{
  "positions": "rope",
  "rope_base": 10000.0,
  "init_std_up": 0.0253,
  "lr": 0.000369,
  "warmup_steps": 597,
  "decay_shape": "linear",
  "train_tokens": 1358000000,
  "steps": 10361
}
MLP neurons of a small language model. Each row is named by its layer, matrix (up: input weights) and neuron, and shows model dimensions 266-457. Each number is 128 + 32 x the weight over its row's rms, rounded and kept within 0 to 255. Numbers have three digits each.
Before each neuron's rows is what it responds to, as a language model described it from the Wikipedia text at the highest values.

Description: Plural noun endings
L4.up985:097153067123153145112175112127135099154127132174152142121132130145132090145100152175150119069107086133141120171157131133140096123096122164123159106113129140137149196095125088110106177149037140106127116130069191125162138122069162182105147132068120115116131148144144118099137189138172148136146098099126116114130132116108178141132092116119163057115133080152139149151134152170171127160132128136095137077104151121137167106127102191061127123142116154118164094107167109124145210109150170152088119122146117145112107075125183143117047154100158135128133143150117129112204166130161107107

Description: Noun phrase heads
L5.up1287:153168171106062142181161088156134161121140158101131112090157106142100108123144108109112140164158159160121109172120154179137167102149091147159180096093084129161148120134124146119121114126132187119179167149163122165120150167130184104168146152134109122104085152125104101165109091131100099123171124059155107164183121130166159057169141144128147123136125120115131080170190098157121110088075119086115156109155037093128182135114072151135212092105214123181123080134117143088141145034122084152180072169128061129146137113105137148118130055114137166075109152150089101079112164087109107083

Description: Function words opening phrases
L5.up370:094153071138084129137116106110144170146098099120146151139120112135090079106128106138121150159125111068130170088115115119135110138128116082115114086128168097150110142139118084145098157097099098176134162160116103138093068069127179131125139043094171129145072063080182141122105137085172055118119106151142143122110168117162155108122133099147114158115142136108140149174148133104104124161079124125093097127134172154087085138165120165167158124104131101158132178104125116133101138181081078109127153077111118128102154146083159093107133153122176121081237166085151166122186129142082066064

Description: Lead-ins to numbers
L5.up749:156134156117072137114105122123103152120117105138152107183108121130112105140132181129122147151150158129156111090107150084116098127152116106150081139142153189142143140105092147105209146113116135158116130106126167053148144156094107107148155145148112112144113096109147118049153080151153162199111183049128129170206119187070111153139135158137097165097157163103091153163102208118152152154102176107134050127104125154138150128153095131180149124126152135184195096098094121100116175129119133158046116132103130125155155154154178118169169131088109084114157113072115091162092129120174152147

Description: Leading digit of quantities
L6.up2:087152157173060073116095148156149108111101129115169125114138135157087081077144129164144110154124106129156074109134065156139082112085137132151151147065129095139150148139144161115111152148133147158151113093146078091092088135116154179144157102164145093089117115101095168155137121123119082130112030121107141072152096102077113099142107138122141078145158144142132153080150135116134149175114143102128137161136134136144218119219134138146141141114180169126109090156093155119136160141117161089115158090059047125188119162156102106067144170107148072094119121143084137125076104095154130166

Description: Article "an" after verbs
L6.up281:158143163116122134228070170114051143091109106154167106156068130116101086064157127109136100128124134110145151117097114117168090151104131121116121187107158149070112123133120073161138105109068105160106121165138123162159165162112136112106129116168154110163125138082164156128133111074137114126159071100109120108106094146104116120167141180083000153087137137124164092067210149085144125153149116091086164142115136139128104148171119116096142114091113125116193188107125115087130127106161147170119074151119123095117138130124116127099115114123164173093106105140153171170106125162103121141

Description: Transitive action words
L4.up137:065077124092106136119136143121131143106139156108097099115172053140177119169144120087132144099081115063098139149172177144106156111135135120198108145126150134132126078139189130128127135136110085171076143104141147132123085108064191135135124113085104173092121149152107164122154096099095104116157119124205048113112193134086134182152132149118177087121197103120133135175116087071115146188140112143168158141126131141125136119127126171115103083134164130107194142169155112055107098113208145130066109086158091093154147072167124123132098098140097179176171127137100128101080136115122145125

Description: Section headings and plural nouns
L4.up533:077145113117114076095143124124106121127140115109129129110146097177094115160118095109113118130135132110135126120093157139108197171139159189162143135078103125133152189114138119118132094100097122171191132188127179112127149090126155137143110095047134102128184113130113148107141088149149142145135133114137117103173120161075150137170101141105135083120188101169175107156143111133154160135140067159126095094131123117066212181111126143128166129085056151106175117131085131062127158138145127194117144097100091104135125096118158137129102123069135156102126176097128177150185106092164142134

Description: Locative prepositions after verbs
L6.up314:111075109115123095164181154126086094166095126133134126160146113152157081124105111125081149096159091115141163053095132116065146157169069121146086130122141104129132140082144111064072110031110128197116105098168099148076075146111168145120157104159149117172110131095141124139153094147134123180139154104172077184108086137061147114165083149140184137184098068098127081170166159142134076141140144087148126082069104135104097159172139118190110190140133101122143072105160129186184063172100117129078208079119132115090093107158110113131094124156180189129163093121105153101101126088129129144

Description: Season-range final digit
L4.up1251:175171142221087119160124201127157094155100061130149134126108135112097201145142166124177130144198097079138132090160158156128130167154115157127125154136135146169123123055139095165112170024141088146124167153111067106032132107116095139106086172166128133108135184147201180175181104148217121093131105158105127124114121134133175160060136133106120102165131154124129076208113148137144148063099128106159183069140172118046147094104117091097154127119113115158121085108169149090108123095096120150159113090164111151073143157099154123082188138121141099161114142119105127123144113111124112129

Description: Table digits and continuations
L5.up828:081146127085074017129105119141132099124082158094147131163122149097099055157138171159186120154133150123116106169093087080138132116053118079102153138163067061187185134144164104117170167123144143121138087115129125043124074189147152069100173079145138140102078133123157146136150137210132122146112140093103067125102138122118118150189152104105166137143187135134154116153151170132144130094138170126124175117052102135111152103093129134119120089123127156154112115126106207126128103073100114102117130178114091110143129138130127095125161179117150154108132133133095151142129097140145162148

Description: Number and name completions
L6.up1160:145120176156124099097114138115108121166144114104121107106194177142139151085149154110083160170127158127091096173179103122170101106113027167113100138111134135059193077096151131066123088114120087106101079154151130131048163139124187127133127201047126132099105098170128096104083146153126054075122121146129132077177106067119167146041108163146148103141081128153052093152105166130129166132119136118115151091139181159074142093157173089161121155146186135182178141121106080114045149115153178161137102125145138189173222109117203109105122200148105123147108133112134085105161145068101119114

Description: Noun phrase endings
L6.up1137:101145102157097067128119117062167117132117141079081068164135108150122128103081197099098161155143128147084086136093123161130150136135131115159146100079130162149086153107153120071169170093101127081140142118149115116141152113147190094137102144163126152097157111079105129147202128110095112139151128139146139141129154107126147101147115107145179002166116082100158097117112159120173097128095064163131107012038059113142125093163132098059119068111155090109145158104103135146112160105102081142084087100104052081114103115137162107157095089139109076110130135132124135121089143150123071130

Description: Mid-word continuation pieces
L5.up675:128172132190045139117097117129161119084078107108134150106164145140137161069141142116116209146113169102093084139102179145131172106106117101160127123158142113065161125160131145070143127117052082088103088144096037170129144101095182102127146152162176151115155146143130157113131129090114080118038137122090147105138119156081108125084143118184135131139109162164144106110159135096179139121109155085061069131175075139147104063117208148113131052105108162162119135088170166158103110153147137152118130121167106106130140086089117155126125106107128131123086114140114173151079123106117070142

Description: Table digits, mid-word pieces
L4.up963:139154101116095108103102110110127127100153086084177094156173159139149114151122093147164123163129127120111129091123086124099150145082085126135137128138092146059126129158135098133172188112142133108138085090128150154138110131072150154153208123098145176138099100133091149044112127092173146111109171113121139112129090118093044100143126080145107165153164101210138167160110168082154133200182118143132090193084118111090161132169055176095069093164144157131153133127141140149137108102131155095133213181123155117071111145186089083109089175107137179121134138200111118056116171151131103144

Description: Table row-start cells
L5.up909:125164087134058124152173144136093108194129097033109164111116127100134103115087156067121115128075092163100197178086064129130110142164108148131133070140126166167128151114076106155079122101159136094084238074134120167148146163194155120078183155107069080101094137133155079131211072164143146092143136081190137121178135114174164141143101109165118117094082091084135108140156105098109095125119143090156124101188134172118121118105118091101119082149116140198096168142181128052162140146163135121128070119132081103125221127076133114113196151151173106117126131066129129229129127093151100127

Description: Location-linking words
L5.up1111:078139149127127087132107170103104157109127147173123152126136120167154145146132156144196146143151097189128187160150139131107133110134146112119146119154159101144118080128135114123130051114088167116153138082152172146169131132120156125134124113091178142109133170168118224140174115149170089107100135075186153148117083166075109089112124111096149112148169143113112131149140157136119083183112165099202113095082117096101130135120105110133059053109189215118116114194139124125185139099088141109110121128142087122170132048154136191156088150169151074150137129150162107105093166143095137142

Description: Structured table and infobox text
L4.up967:177109119112163122128167182141127114105091093130143145089169095146101191113155142156108176105146144116137080123153209174129135121193088116142099152084117134094183160071066144100197086098101068184074132130056119106117103147153175155149107164096140116085142176138105176094130169122176140162090126126134099121181224140126122125163108129124157109162090087116144088112140121118165136118111162105196103121156112174130142124149159069210075120184141146126122156125182158071122124138145120153132133179132114117132123151114152137165117160078032147148094107108134118186104100132134128090

Description: Word-internal and post-decimal fragments
L4.up1157:209037149122102072081090148114116137139096140141166133085148154145140178155131117119093117103174101147132139172130145095099123063112078080106132142151172156116188128139186142093073145139186163179135122172116109106112130165106143139132165178170117102092145124133135138070123130085081125114189170118103126132130082080099164158123118120108139153139144125113102166118101108149188131100126167128115112099180077094138093161146127110099164156090122092152093130166098173136119175099110112081097121112122083129090132051160163156168159163108129124101126194174078218128146177155098125132

Description: Word and number continuations
L5.up918:160112105153134084139105086099158033087089105129113145133149123128116100181109131138135152066211170065129150152080128174108132130154135134185142116106136146185169085130130135098129171128135104202123156140075128062132146115191140080130161095093137088146117137150101117129183163149126141183113153128071125178195198176124122174162098132142056068133116137130084119188155150130134120149098157130141105100122138119146107117135137132174082100199053092132093142177123114137123094177149158115142218165115095106099129152124144123112128173089117189077079191166162103093151152151091146110

Description: Sports stats table digits
L6.up588:160158115098099104126109127126158183168167127069099067099092196130084135104148137144172113138143125155093116167098137169128070088164106154105149095159110095097169069131175074161144124126057038164114117093118140132119136144082139126089185124136208163125140112068084147104208116108140143113103111159088090170144173119137179183160076167155139096129131151141089136160160167134224121120122132122128142113143137114090115210134098107152120068117192137127112087088171123144127130098119091125154100112097083123169172066171143100129147121089173146131128106136181080154115106139138083150

Description: Election and office context
L6.up1220:198174095118111128161081090084164117112163134104117126143121127149074088140110170188074121066128112106101145181095174157153142143119068105138098113112121183070117138134113129077118061090128088172133160141129096119186142145046094151130123169176160097166122134193127099121130044102143100173102161128170101127097187138144113060072092118144108140139124119085154181119146143090229121114132192133119103138175163143136144126137161159196105120135124163129145152157110122202111143121128151184130110181066113163117106158190214146057159175128094147141123158142118153140073126110162160125